MLP neurons of a small language model. Each row is named by its layer, matrix (gate and up: input weights; down: output weights) and neuron, and shows model dimensions 48-175. Each number is 128 + 24 x the weight over its row's rms, rounded and kept within 0 to 255. A neuron's up and down rows have the sign that makes its largest values positive.
After each neuron's rows, "fires in" lists the words (lower case) most often at its 100 highest values on Wikipedia text that the model never trained on. A number after a token or word is its count.

L11.gate321 [132 103  90 114 117 134 131 170 111 140 101 172 147 176 144 159 117 139 138 148 123 158 172 143  97 117 119  98  91 162 111  96  98 157 125  88 104 151 157 109 153 125 126 140 114  95 138 143 132 130  99 115 119 120 118  89 121 151 106 125 121 172 130 171 178 146 156 155 102 121 116 145 118  77 127  93 108 133 160 133 144 100 150 148 140 142 159 187 145 141 133 109  95 123 124 126 125 104 126  85 104 143 119 136 116  93 117 125 131  77 114 152 115  92  94 116 158 105 131 129 146 161 127 160  96 127 120 135]
L11.up321 [126 131  90 105 178 136 174 148 104 136 149 123 136 137 158 135 132  88 144  86  92 151 122 146 179 167 122 124 173 166 154 116 157 115 140 124 130 105 102 102 138 127 119 128 132 129 162 110 135 144 136  87 113  94  97 103 120 156 144 169 146 116  89 119 139 160 133 107 146 131 148 124 139 127 119  79 121 102  91 107 183 132 125 100 112 159 161 119 138 135 136 171  81 102 120 141 142 128  89 141 159  85 138  93 122 186 129 138 110 131 121 150 148 135 126 154 155 152 135 132 122 153 131 138 127 123 142 120]
L11.down321 [133 138  91 176 116  98 139  71 128 139 111 141 162 114  92 155 161 138 112 146 132  98 106 132 100 127 156 134 124 112 119 131 164 118 125 168 148  97 128 107 132 128 137 125 134 142 126 141 106 128 115 168 140 126 108 137  95 131 142 190 102  91 101 104 102 132 146 108 128  56 129 152 122 128 148 106 125 138 139 114 141 100 149 175 130 163 108  79 172 144 100 148 137 140 150 113  84 143 109 130 127 113 125 136 122 127 121 133  99 177 148  75  92 119 130 149 112 151 113 186  98  84 133 143 124 129 141 131]
fires in: "the" 39, "this" 17

L6.gate148 [127 136 141 133  99 116 110 216 102 131 115  83 172 162 127 152 124 135 143 110  89 144 110 145 140 150 113 103 172 130 107 139 141 135  94 133  93 124 125 124 125 129 129 101 158 102 124  79 116 102 130 125 130 103  84 104 125 148 136 114 131 143 118 133 137 156 132  99 127  97 153 160 143  95 149 130 121 120 129 168 147 121 114 164 115 122 121 155 142 111 172 116 114 145 126 127 109 153  99  67  82  87 111 147 117 110 115 140 125 122 100 117 178 168 136 153 101 159 149 141 146 123 148 157  96 123 117 119]
L6.up148 [131 119 101 152 113 110  80 140  92 147 102 101 165 163 137 153 145 136 116 136 106 151 175 167 122 138 101 118 127 153  85 120 130 103 111  84 131 128 148 122 128 127 127 118 166 124 127 132 131 109 171  98 150 111 100 128 120 133 133 130 114 158 107 132 110 130 147 126 169 136 127  90 115 119 138 137 142 114 126 134 157  95 129 132 132 168 131 187 144 149 137 114 103 123 106 106 110 121 175 127  94 124 163  96 120 147 109 157 138 132 102 104 147  98 117 121 174  95 128 149 108 123 112  80 110 109  93  59]
L6.down148 [120 139 136 136 167 148 101  86 151  86 110 152  74 138 118 120 166 109 139 142 109 125  83 156 152 134  93 148 117 135 115 135 180 136 157 151 128 154 150 117 171 110  96 134 125 131 139 152 126 151 121 135 159 111 132 167 139 113 115 146 144 158  89 135  98 149 103 117 129 129 109 183 132 137 101 179  92 159 110 115 149 127  73 120  99  84 114 190 139 114 130 152 163 114 122 111  91  92  85  92  74 137 135 142 126 129 150 148 111 110 136  88 129 147 112 118 106 119 159 129 143 126 104 116 105 134 151 124]
fires in: "through" 19, "three" 16, "this" 10, "third" 6, "though" 6, "throughout" 6

L12.gate220 [126 133 116 156  98 124 108 137  96 142 126 108 130 146 116 119  96 127 109 152 136  98 167 121 169 131 121 122 133 124 116 161 112 118 115  93 146 142 100  93 111  97 151 150  83  78 137 127 118 124 145 129 166 136 162 125 148 114 129 174 142 147 118 130 112 150 125 143 105 142 157 160 144 131 127 119 147 179  92 136 152 157 133 120  98  75 135  68 181 150  98 146 100  89  88 113 126 135 185  87 155 143 158  63 146 140 131 124 115 104 142 161 114 117 135 116 156 179  49 136 148 142 123  96 129 111 131 109]
L12.up220 [134 133 116 122 163 128 109  86 151 137  95 161 114 131 105 116 134 135 166 122 118 138 118 128 108 127 144 148 108 119 166 131 166 156 140 150 126 154  93 126 140 137 109 140 143 126 117 139 145 139 124  85 144 122 107 162 160  84  84  93 140 133  94 112 159 145 110 127 148 118  98 124 156  70 158  89 130 133  85 125  99 159 138 135 150  92 147 146 126 103 129 158 107 115 119 138  66 157 161 151 126  87 150 117 124 100 128 183  76 120  94 129 183 185 119 114 113 175  94 122 131 125 108 107 111  96 110 118]
L12.down220 [142  77 134 142 103 157 149 111 190 132 133  98 123 136 154 105 140 137 142 117 178 106  97 132 105  99 109 105 138 136 101 110 102 198  88  96 141 173 149 101  99 111 121 163 132 164 119 133  87 124 131 165 126 128 122 135 141 138 107 129 110 126 142 146 109 158 164  72 139 142 119 126 118 116 131 155 138 142 136  97 131 179 110 117 122 153 118 114 123 151  83 122 122 161 134 142 143 146 100 111 103 106  79 120 109 130 149 106 142  94 138 134 144 103  84 153 166 132 125 115 123 122 165 153  82 112 116 140]
fires in: "being" 26, "before" 23, "began" 17, "be" 5, "behind" 4

L12.gate176 [149 156 128 158  95 165 159  95 111 156 106 142 114 102 133 146 110 133 139  99  93  92 115 173 125 130 134 152 122 121  69 166 162 145 136 148 138  81 134 161 107 126 103  91 130 172 129 159  99 128 112 130 181  76 126  72 150 104 158 135 134 172 124 159 143 166 122 152 120  83 143 124 115 169 103 124 128 101 151 148 120 134 116 139 136  97 141 138 120 126 132 129 134 170 159 111 109 150 119 145  82 110 164  97 148 121 123 125 117 155 132 146 119 128 129 145 116 113 113 161 117 132 116 122  70 108 121 134]
L12.up176 [129 131 101 107 119  93 132 105 117 146  84 147 122 157 173 106  99 111  97  88 132 142  94 133 102 147  89 119 152 132 143 150 108 120 119  95 135  86 117 129 136 131 135  80 154 157 114 104 127 107  91 150 150 149  99 118 135 116 113 145 181 116 113 110 154 135 131 131 137 124 170 115  82 158  89 116 144 125  96 168 132 134 135  95 139 116 116  92 100 143 102 109 169 113 146 127 104 114 147 160 136  84 116 131 137 162 113 149 140 152 109 120 113  97 185 141  98 139 111 100  93 119 100 130 114 153 108 130]
L12.down176 [157 168 170 150  95 130 143 111 164 120 120 139  91  77 112 160 140 108 115 107 106  94 153 156 119 169 119 100 151 118 113 123 138 136 116 130 189 120 123 111 132  78 112  97 126 147 124 109 166 120 131  85 110 148 130 115  81 151 122 123 128 119 122 109 112 194 112 115 155 133 105 144 171 137 153 112 166 153 146 110 107 151 122 162 147 111 147 102 128 149 122 112 127  94 124 129 105 126 131 113 167 118 151 112 135  95 158 125 144 136 145 123 111 113 120 128 121 133 118 119 129  90 131 150 141 143 112 126]
fires in: "that" 37, "because" 14, "as" 11, "saying" 7, "said" 6, "what" 5

L2.gate238 [111 145 119 129 160 103 106 111  88 112 157 125 139 127 160 112 123 125  92 120 103 175 124 160 149 135 114 148 148 150 134  92 110 141 170 146  98 145  95 113 119 138 112 170  81  94 152 119 130 147 112 127 132 147 138 117 121 125 114 158  88 143 134  67 149 140 132 125 134 108 120 150 155 136 113 136 112 135 103 105 120 146 112 161 137 147 141 139 167  99 135 138 135 167 131  96  82 157 120 168 144 147 160 119 130 116 122 155 132 103 128 103 166 117 121 123 143 112  77 107 129 135  83 128 133 155 126 184]
L2.up238 [ 96 124  99 118 126 112 139 129  97 104 162 127 145 126 156 161 122 146 141 131 127 135  94 136 158 137 106 111 121 140 114  68 127 129 146 118  82 138  66 124 149 156 104  99 148 115 137 113 108  97 101 153 117 105 103 131 119 107 143 127 165 101 148 119 107 142 145 108 127  93 166 138  81 162  85 106 110 129 151 118 128 124 156 162 145 109 108 139 136 108 129 185 101 130  99  99 116 154 104 150 103 139 125 122 141 110 100 127 136 134 125 128 134 112  77 147 131 117 119 158  89  83 112 138  93 153 110 141]
L2.down238 [117 105  94 174 124 176 146 143 131 161 105 140 100  88  93 160 142 110  89 158 118 172 118 116 133 113 135 147 120 145 185 132 131 126 107 106 121 138 109 139 100 108 133 152 130 132  85 131 159 124 171 113 128 139 116 134 113 174 102 122 112 125 144 181 162 113 178 149 129 126 152 149 134 139 185 115 100  99 119 140 168 141 140 136 124 124 106 145 102 143 114  71 157 123 169 136 154  91 131 133 131 132 139 136 112 151 129 129 171 125  91 145 149 150 169 141 122 145 134 142 104 183 142 103 105 121 160 114]
fires in: "north" 14, "northern" 12, "smith" 10, "summer" 8, "education" 6, "southern" 5

L6.gate294 [105 131 112 145 128 137 190 101 136 152 157 120 143 105 105 136 130 144 114 170 131 146 142 109 150 124  89  90 132 124 130 162 129 125 151 129  77 140 104 165  86 189 117 144 121 111 132 135 127 143 138 109 142 152 131 174 109 149 138 143 138 101 113  72 124 121 154 183  94 109 155 160 103 150 135 155 160 110 126 153  96 133 131 107 161  98 132 125 140 125 109 101 112  89 124 104 105 104 129 114 106 116 140 143 143 158 129 130 141 118 129 130 110 103 161 161 102 123 138 112 118 160 119  92 171 167 178 135]
L6.up294 [119 111 133 116 180 101 114 164 117 155 145 127 151 154 141 120 104 115 169 140 166 130 129 158 131 144 127 129 144 111 131 112  88 174 174 153 150 104 103 110 182 134 147 158 104 135 124  96 116 129 117 136 131 129 122 130 134 116 141 114 111 144 157 146 132 122 163 101 129 125 121 145 104 131 149 124  91 145 170 129 152 145  97 122  96 158 155 141  98  75 112 147 123 123 115  98 118 151  90  66  79 137 117 114 139 117 153  95 130 159  92  68  82 115 107 132 151 135 108 141  87 120  98 113 148 173 109 152]
L6.down294 [141 155 105 123 157 164 110  92 143  92 116 120 122 108 116  91 112 134  93 130 124 136 134 119 177 120 123  81 146 122 167 118 149 140 130 134  80 149 148 111  97  99 121 143 109  91 134 143 113  84 144 116 122 160 166 124 154 100 161 156 124 163 122 126 119 154 164 176 160 130  94 112 146 111  89 120 142 109 122 140 185 155 138 140  78 150 116 136 132 154 131 130 161 130 138 138 173 135 114 135 141 148  80 141 148 169 147 104 182 120 140 170 121 145 112  94 134 131 148 148 173  94 121 130 117  78 135 130]
fires in: "north" 14, "french" 13, "san" 12, "south" 7, "southern" 5

L12.gate865 [120 147 113 147 142  74 133 144 102  87 116 135 120 114 119 102 110 170 111 149 142 134 115 102 101 141 123 130 112 114 130 117 136 131 155 153 113 143 139 114 158 133 126 126  95 153 183 143 146 108 155 125 120 126 125 136 171 109 141 138 138 159 134 121 116 128 112 141 109 134  87 139 101 103 124  97  64 145 116 146 147 148 138 150 174 132 126 140 110 127 113 152 116 116 119 137 101 140  85 140  96 101 113 144 110 108 130 167 113 144 175 175  97 135 122 106 110 161 150  75 175 131 110  95  99 136 116 173]
L12.up865 [107 146  98  66 119 157 114 127 127 121 142 101 130 117 111 123 135 109 118 101 125 130 130 145  94 173 127 168 134 156 115 119 107 120 141 101 128 167 122 121 110 134 120 156 144 143 168 135 157 148  70 101 141 110 152  98 125 137 103 118 135 140 115 132 150  95 121 149 146 126 122 125  86 128 156  97 153 135 116 146  94 116 159 125 129 129 134 142 165 120 150 147 138  87 164 114 108 119 192 117 153  89 121 100 115 148 132 164 162 128  89  85 129 119 115  84 191 131 146 122 117 111 144 178 124 126  84 162]
L12.down865 [153  99 110 176 111 126  91  81 129 134  79 166 104 136 103 180  93 102 152 109  92 141 154 148 149 134 157 107  91  91 105 176  95  95 122 105 115  89 123 113 129 108 175 156 106 119 171 153  94 138 150 136 144 126 137 163 158 123 116 139 157 131 109  90  92 161 100 133 134 100 160 135 109 103  89 132 141 137  97 134 104 116 132 115 117 103 124 145 120 110 152 142 114 144 139  93 128 155 132 133 108 132 151 115 136 135 124 131 109 121 124 122  88 174 119  95 110  75 131 133  88 119 135 149 152 137 151 116]
fires in: "was" 41, "the" 13, "a" 10, "were" 8, "of" 8, "been" 7

L5.gate572 [ 92 122 125 139 130 156 115 100 162 152 116 126 137 125 138 107  90 157 142  91 100  97  95 129 118  78 154 125 115 122 111 146 130  99 126 104 122 123 172 135 153  99 109 105 115 101 165 146 128  88 105 146 102 114  98 144  97 153 137 122 138 155 151 100 129 187 150 125 131 110  90 125 129 115 139 142 129 112  92 103  88 132 139 150 144 109 125  98 157 121 106  85  92 187 165 130 130 139 184 179  93 151 107 127 153 120  97 132 129 118 128 109 140 121 121 124 141  97 136 157  95 148 136 102 125 109  92  76]
L5.up572 [104 140 156 150 128 103 145 150 172 132  93  81 135 124 123 144 147 160 165 129 159 116 122 141 113 100 182  91 154 152 138 162 158 103 127 120 123  92 157 106 116  97 148  77 153 100 127 121 165 142 124 156 141 119 118  76 150 112 140 109 146 142 147 105 115 112 128 134 156 142 135 130 107 149 142 143 176 113 104 109 143 125 102 101 125 119  94 110  94 127  69 144 157 157 130 142 107 147 153 139  99 114  85 139 117 113 109  93 143 139  95  88 110 132 115 142 125  88 170 102 100 109 154 132 116 145 119 136]
L5.down572 [137  99 159 134 127 123 134 127 138 135 167 114 141 123 149 146 107 119 120 153 131  92 109 149 108 124 119 146  91 107 142 140 133 160 124  73 142  96 123 123  87 121 127 132 128  91 137 179 138 145 106 139 137 126 140 106 112 150 118 150 126 134 112 134 122 202 104 163 136 152 131 135 112 149 123 121 127 135  95 206 112 124  73 107 169 156 126 120 131 175 122  80 127  75 111 131 111 133 128 136  89 176 120 124 143 113 165 153 147 119 105 109 128 119 107 132 105 146 119 112 147 155 134 144 121 174 117 138]
fires in: "which" 55, "this" 34, "that" 8

L3.gate730 [165 151 119 107 122 141 120  82  96 143  84 130 136 152 126 142 122 130 107 142 191 140 163 107 101 111 149 127 115 121  89 124 106 113 149 134 178 159  82 156 127 126 116  98 185 160 132 131 126 167 167 123 101 111 160 109 139 122 140 123 125 127 132 179 148  97  91 107 105 133 156 154 146 119 127 125 106 142 144 101 126 135 114  83 117 170 142 153 124 127 150 103  93 109 136 132 115  91 152 127 113 116 163 110 153 124 105  75 144 102 117 126 100 137 155 132 125 113 141 139 118 124 110  75  90 145 110 122]
L3.up730 [182 139 131 160  99 167 146 124 122 136 124 115 134 110 181 132 139 165  74 145 124 142 154 118 158 172 151 124 119 142 142 172 118 142 205 125 101 145 149 157 122 106 177 138 126 142 160 138 124  99 190 130 107 100 113 113 137 129 148 128 119 155 110 104 121 125 111 150 145 140 156 137 162 156 130 116 133 135 156  80 131 133 117 151  82 132 165 152  99 146 128 124 110 123 144 153  66 159 166  96 168 161 125 146 122  97 100 121 114 130  89 151 155 137 125 197 152 129 168 126 121 117 108 129 138 127  90 117]
L3.down730 [145 120 132  99 119 114 151 142 111 121 122 148 117 173  84 108 104 137 111 143 119 123 113  94 111 139 139 143 102 163 145  97 146 161  98 143 165  93 115 132 136 125 145 114 127 124 125 145 151 142 101 134 154 158 108 129 134 159 146 155 132 142 148 108 113 124 127 117 113  80 157 133 122 102 119 120 127  98 106 169  51 115 111 105 118 138 165  82 139 113  94 125 130 147 130 157 141 109 119 120 177 117 139 109 147 136  98 115 105 139 165 166 125 110 153 157 119 114 100 144 133 115 177 120 143 141 177 156]
fires in: "but" 51, "however" 23, "although" 10, "still" 7, "though" 5

L12.gate333 [125 109 108 160 140 111 119 167 167  95 146 119 118  97 127 116 149 116  96 130 141 118 150 142 106 112 132  76 104 149 106 109 123 122 108  90 138 121 152 163  76  83 129 123 160  98 122 115 125 110 102 115 129 166 122 120 148 111 114 165 137 156  90 121 132 135 131 158 100  78 132 132 109 163 127 117 130  93 145 103 150 171 128 169 158 147 112 112 132 120  90 114 139 137 144 117 136 170 127 133 124  76 161 119 150 148 100 140 181 132 110 129 133  86 115  70 131 120 128 128  93 103 139  89 157 136 117 107]
L12.up333 [131 159 144 134 107 150 128  78 122 139 141 135 145 126 120 128 111 116 128 104 162 161 172 166 112  93 150  96 134 139 158  61 213 135 152 149 133 164 115 135 107 153 148 126 155 120  79 103 138 138 111 172 107 108 128 159 127 129 133 122 113 109 128 122 149 135 120 122 150 113  83 117 127 123 109 101 109 102 125 107 116 123 122 157 131 166 120 117 111 129  64 130 151 141 111 150 131 166 141 125 119 135 144 149 145 116 179 121 183 153 146 178  91 163 112 135 148 101  88 120 134 166 102 100 119 142 107 131]
L12.down333 [169 131 127 154 149 129 144  96 104  77 145 101 143 125 121 153 114 131 126 130 135 119  98 133 126 129 134 126 125 157 140 103 116 109 104 148 104  81 151 136 119  87 100 151 114 136 143 151 137 118 119 132 164 146 152 138 145 126 118  86 104 120 144 135  94 113 100  84 136 123 141 140 110 118 117 160 154 131 120 123 126 150 144 131 105 113 167  72 118 112 112 116 149  90 133 130 136 172 147 156  86 124  74 130 156 140 118  90 155 132  69 160 130 136 150  99 158 136 145 131 167 118 140 145 144 111 136 123]
fires in: "in" 54, "up" 5, "around" 4

L6.gate347 [142 130 137 132 152 132 138 121 151 142 133 127 106 186 139 114 108 149 128  78 114 105 203 128 141  84 109 145 128 133 149 132 146 139 161 113 154  99 124 100 139  85 102  78  70 136 117 125 134 127 115 109 120 111 121 120 162 139 124 173 169 104 149 158 117 164 151 122 166 173 118 152 149 168 125  98 138 122 177 106 144 112 123 100 141 137 126 157 128 155 109 112 113 135 154 146 116 161 146 151 132 142 158 106 118 109  98 115 160 146 140 133 112 116 118 166 122 136 102 101 102 131 110 136 101 125 113 112]
L6.up347 [155 141 117 116 154 105 127 104 128 138 141  91 108 121 124 132  97 139 135 102 104 110 133 145 139 105 148 154 126 103 162 116 138 144 146 178  98 128 133  98  88 160 150  88  85 121 134 118 145 145 148 100 160 125 109 145 184 125 170 173 152 136 127 159 134 126 127 131 137  90 142 148 127 120 148 127 125 119 117  79 116  89 121 134 125 118 142 134 124 100 116 170  84 117 156 135 117 161 102 163 106 141 122  92 134 140  97  90  93 155 151  97 160  94 137 182 113 139 143 101 125  98 140 166 130 127 115 114]
L6.down347 [135 135 158 127 128 117 110 143 119 144 117 119 134 134 152 104 101 151 145 117 107  76 128 206 124 125 139  98 130 126 117 130 104 153 136 134 162  92 151 116 107 108 113 114 153  91 151 149 124 114 116 183 135  97 131 111 131 167 162 134 158 106 124 148 152 159 131 106 180 138 110 101 147 118  79 110 179 140 157 131 128 137  92 166 114 134 136 101 109 173 136  78 121 143 128 130 168 150 165 161 109 114 149 150 163 123 116 153 134 108 146  87 104 133 146 148 153  91 125 120 109 119 121 128 138 146 124 104]
fires in: "that" 45, "which" 32, "what" 9, "because" 5, "it" 5

L11.gate675 [106 140 126 128 135 148 118 177  91  97 146 119 148 145  97 140 157 138 129 130  85 137 143 137 135 113 153 137 136 103 128 112 144 147  72 125  82  86 125 159 152 114 145 135  92  93 118 115 174 108 122 154 156 120 102  83 101 172 139 141 120 100 160 109 170 151 116  76 160 135 125 131 118 106 139 111 143 160 150 111 140 133 181 147 126 136 109 119 137 130 155  91 183 113 134 139  48 134 156 131 114  98 113 157  87 104 155 128 118 132 140 163 119 123 125 122 138 135 122 159 149 135 134 122  96 177 129 113]
L11.up675 [105  85 139 126 161 117 104 160 133 140 114 127 122 148 106 158 113 167 106 104 142 111 111 127 146 116  92 120 128 164 118 140 164 177 154 136 191 174 128 140 144  98  95 124 108 130 103  97 133 117 128  82 109 137 131 125 118 139 123 148 139 100  87 140 150 117 146 108 160 148 129 122 165 100 133  94 158  68 145 143 106 117 144 107 144 135 117 116 156 137 127 153 139 144 177 136 131 125  73 128 157 143 114 119 112 149 110 179 102 138 117 146 113 125 148 118 112 176 147 104 137 118 123 131 101 120 127 102]
L11.down675 [129 118 141 103 115 110 139 136  74 125 112 152 128  98 172 143 174 118  73 108 125 126 153 159 143 134 129 114 148 157 138 112 139 126 136 122 110  81 117  93 107  92 125 120 104 156 130 150 147 164  94 118 108 138  89 131 132  78 146 142 119 181 140 159  79 173 115 155 108 119 165 103  79 134 128 132 130  95 143 130 113 117  82 120 139 141 136 101 109 119 158 104 124 132 131 110 118 141 123 106 135 129 150 160 137 104 106 147 154 141 155 142 162 145 143 123  67 142 114 165 103 129 141 136 143 123  97 139]
fires in: "the" 59, "ten" 5

L12.gate120 [120 125  94 173 159 100 158 152 120 145  72 108 112 143 122  92 113 112 165  91 139 138 120 140 174 105 131 130 154 117  94 109 104 129  82 109 102 144 117 149 128 135 100 107  77 119 159  95 106 133 119 112 144 130 127  96 141 100 109 164 129 145 111 114 108 174 126 126 139 117 127  87 127 162 127  95 100 145 133 175 125 132  73 148 161 125 150 130 107  66  85  98  82 112 125 128 148 162 165 145 105 121 123 124 129 140  88 127  98 122 114 153 129 122 133 113 152 170 134 154 166 152 114 132 161 170 137 158]
L12.up120 [180 118 134 104 133 127 172  92 125 165  98 194 129 126 101 116 135 129 140 148  96 147 140 116 148 122 123  80 134 131 149 130 120 114 129 131  80 140  98 108 112 119 119 124 153 152 107 153 105 105 154 157 149  81 119 160 132 137 162 119 127 118 135 120  93 131 111  90 129 124 133 134 137 121 124 107  74 140 134 125 125  61 116 118 150 109 135 123  87 100 102 154 159 180 118 133 120 144 132 100 113 115 115 142 140 135 105 144  87 127 118 133 122 146 113 140 136 148 133 120 113 167  77  80  99 117 127  72]
L12.down120 [100 100 157  95  97 112 148 136 138 126 149 187 128 114 144 130  63 175 107 123 166 120 151 138 100  96 132 148 150 122 122 157 170 154 121 119 157 114 147 120 100 114 126 109 137  99 116 105 106 142 110 154 143 139  87 155 186 149 131 143 109 130 140 154  99 143 125  91 108 129 131 154 123  90 143 105 122 156 101  89 135 126 149 133 108 122  95 113 109 141  73 155 138 109 115 105 119 122  94 148 129  99 145 142 104 116  86 137 100 172 123 134 119 133  99 120 126 109 110 118  98 120 118  71 122  99 146 142]
fires in: "before" 22, "being" 16, "be" 14, "is" 7, "began" 6

L12.gate35 [165 138 130 167 140 160 150  75 110 121 133 106 159 119 115 172 170 125 131  73 137 126 159 129  99 112 153 104 133 126  92  97 145 116 147 140 152 145 136 148  87 155 124 114  78 136 155 109 150 106 104 111 101 109 108 104 212 126 121 109 132 101 114 102 136 129 147  91 153 102 116 165 153 155  97  53 114  87 113 147 104 121 143 109 144 125 147 149 159 125  99 129 145 150 139 115  75 135 139 122 154 142 137 109  96 126 150 116 129 151 128 131 117 111 118  95 119 146 124 118 165 125 103 134  78 159  98 133]
L12.up35 [109 131 153 147 117 122 141 138 113 105 145 174 164 105 152 153  88 116 172 117  80 148 104 146 130 139 142 107 156 142 140 113 146 115 154  92 133 112 123  90  88 134 174 139 126 115 191 115 169 137 138 160  88 131 150 125 136 122  90  86 132 141 122 143 166 145  78 108 123 137 116 131 149 136  94 103 157  86 132 141 113  99 145 142 137 164 109 143 159 109 162 150 140 155 135 123  69 131 176 111 120 121 151 178 101 108 148 120 116 134 161 166 153 138 149 129 175 104 112 123 115 177 115 147 140  97 125 162]
L12.down35 [148  99 126 153 148 112 105 159 157 110 125  90  74  90  89 155 133 152 109 105 103 127 134 154 107 133 142  99 172 132 147 152 130 114 130  92 128 134 157 116 111 105 185 137 152  93 142 138 122 118 103 123 148 123 148 148 136 120 140 113 139 145 161 146  81 112 107 140 119 121  83 103 142 126 141 140 119 123 113 112 115 110 166 136  86 136 173  77 105 120 115  91 182 154 128 160 117 148 120 150 121 130 132 131  76 186 116 156 129 116 136  77 130 175 135 115 112 108 114 164 122 154 143 119 153 145 128 107]
fires in: "in" 43, "involved" 8, "introduced" 4

L7.gate282 [ 82 106 149 100 129 117 103 141 149 105  90 106 134 160 129 118 135 114 120 171 142 116 112 164  96 116 186 112 169 119 112 133 128  95 120 140 134 125 157 126 123 137 101 110 170  79 173 112 185 122 147 107 154  92 158 121 130 113  97 173 135 140 112 160 139 128 116 201 130 113 129 128 143 105 140 117 142 124 133 109 146 104 135 115 126 139  88 131 130 165 117 126 147 140 116 114 145 165 136 128 148 108 183 169  92 132 125 121 144 105 117  49 130 132 130  97 153 119 150 181 128 144 120 132 162 164 144 165]
L7.up282 [133 111 120 124 102 166 111 137 142 124 148 137 141 123 122 146  89 107 124 107 121  95 166 194 110 133 141 111 187 155 120 114 156 121 140  95 108 133 132 113 145 150 125 100 140 134  32 145 161 107 127 109 107 106 123 129 158 151 136 117 114 175 144 152  92 128 168 154 153 108 134 105  95 101  97 133 129 133 113  91  96 115 158 134 138 103 118 125 166 163 105 122 146  84 107 134 146 153 120 133 130 102 147 103 107 147 146 135 126 131 102 128 152 108 141 109 159 150 169 141 155 123 127  82 167 133 113 166]
L7.down282 [146 115 153 122 127 148 150 141 126 172  78 128 136 133 152 156 135 133 123 145 144 132 145 104 144 149 118 126 101 163 118 108 121 149 173 166 112 172 122 173  97  74 155 166 115 146 136 164  98  95 132 140 103  97 138 127 136 101 133 124 142  91 124 112 175 149  66 105 140 106 156 136 121 142 149 127 127 116 107 153 117 141 138 111 128 132 110 142 163  92 119 160  96 129 146 139  62 130 126 135 121 124  45 121 129 113 147 158 144 138 144 129 103  99 108 116 134 151  86 125 122 179 106 153 115 111 143 121]
fires in: "in" 35, "an" 7, "anthony" 6, "animator" 6, "tournament" 5, "injury" 4

L5.gate605 [120 192 109  95 140 129 137  96 137 147 151 106 131 110 161 108  94 111  93 156 102 121 153 124 151  93 143 140  75 137 125 140 139 164 148 116 158 110 142 107  93 120  98 116 135 121 103 156  84 152 103 102 102 108  87 107  71 147 134 131 152 123  90 140 132 119 132 124 108 123 126 129 174 119 124 115 130 133 151 116 146 127 132 121 117 156 110 164 104  93  98 108 122 151 144 159 104 124 195 135  95 108  89 139 152 154  96 119 136  79 107 113 116 103 127 100 128 107 119 144 135 124 146 124 116 174 124 100]
L5.up605 [ 85 111 149 120 181 177 112 117 133 132 139 103 139  97 154 106 145 130 171 123 114 100 113 123 117 114 140 136 125 157 150 121 123 150 168 129 131 120 142 128 126 125 136 144 161 138 143 147 117 123 130 112 155 122  73 158 157 144 131 104 187 137  77 176 103 143 100 118 159 106 137 146  96 161 142 109  93 136 115  99 140 173 129 130 143 120 119 142  78  89  83 141 129  86 112 163 159 169 113 131 126 170 150  98 147 156 126  94 141 158 151  74 147 129 118  97  90  69 117 102 139  97 124 130 111 151 136 111]
L5.down605 [108 168 124 114 161 108 169 123  98  87 146 119 152 133 144 126 136 141 129 147  88 149 123 119 105 124  88 158 105  91 114 113 133 130 135 152 135 125 126 137  92 142 120 153 140 137 116 189 152 137 105 153 101 123 125 140 126 151  88 116 135 180 127 136 135 128  96 154 130 171 173 119 168 131 116 138 124 132 145 153 114 110  63 127 122 156 143 137 136 162  88  88 164 169 115 122 113 115 134  94  67 103 133 101 130 113 118 137 125 107  90 124 143 123 125 169 156 145 157 102 116 126 127 171  92 130 134 158]
fires in: "which" 37, "that" 10, "clifton" 5, "chronology" 5, "closed" 4

L7.gate38 [111 125 106 120 133 140 142 149 133 112 118 101 129  88 107  85 137 139 122 101 103 121 183 117  93 102 156 124 159 142 116 151 104 141  98 137 130 106 177  82 112 117 104 110 115 123 115 120 127 160 106 113 160 112 138 160 103 130 139 119 142 163 133 135 146 187 145 119 179 138 133 140  96 163 191 132 137 122 143 140 123 144 126 114  83 139 130  74 156 169 110 148 126 100 142  89 113 135 163 148 140 111 105 164 119 151 112 128  97 170  99 123 113 129 148 102 118 108 168  91  89  99 111 108 106 148 106  85]
L7.up38 [193 167 137 117 151 129 132 111 158 119 146 112 115 117 115 126 136 152 135 122 145 105 110 129 143 114 166  83 152 172 104 133 123  39  98 115 152  98 190 109 132 133 180 131 128 158 116  98 144 126  80 156 180 107  96 168 104 181 146 112 154 109 148 120 134 134 155 133 119 105 135 137  95 116 111 153 142 116 132 122 122 153 159 121 165 140 120 174 114 118 104 134 156 154 169 161 119 126 121 149 151 118 116 142  97 133  96 144 106 120 100 107 122 160 145 102  86 110 162 144 105 108 130 100 100 142 120  73]
L7.down38 [121 116 151  89 112 119 124 152 140 159 133 118 176 100 117 142 132 136 151 129 180  92 142 128 106  56 162 180 166 126 128 120 144 177 123 143 130 122 153 123  97 130  73 159 141 116 124 177  84 117 119 105 101 151 117 112 118 110 153 130 123 155 121 148 130 128 148 120 118 116 118 135 131 127 113  85 162 130 122 126  98 113 106 163  98 169  98 130 106 131 104 113 153 131 125 127 101 134 151 143 171 140 142 151 132 150  87 113  81 146 125 116 162 117 134  92 148 120 148 132 129  94 101 127  87 140 154 178]
fires in: "they" 39, "it" 15, "who" 11, "that" 9, "which" 6, "he" 6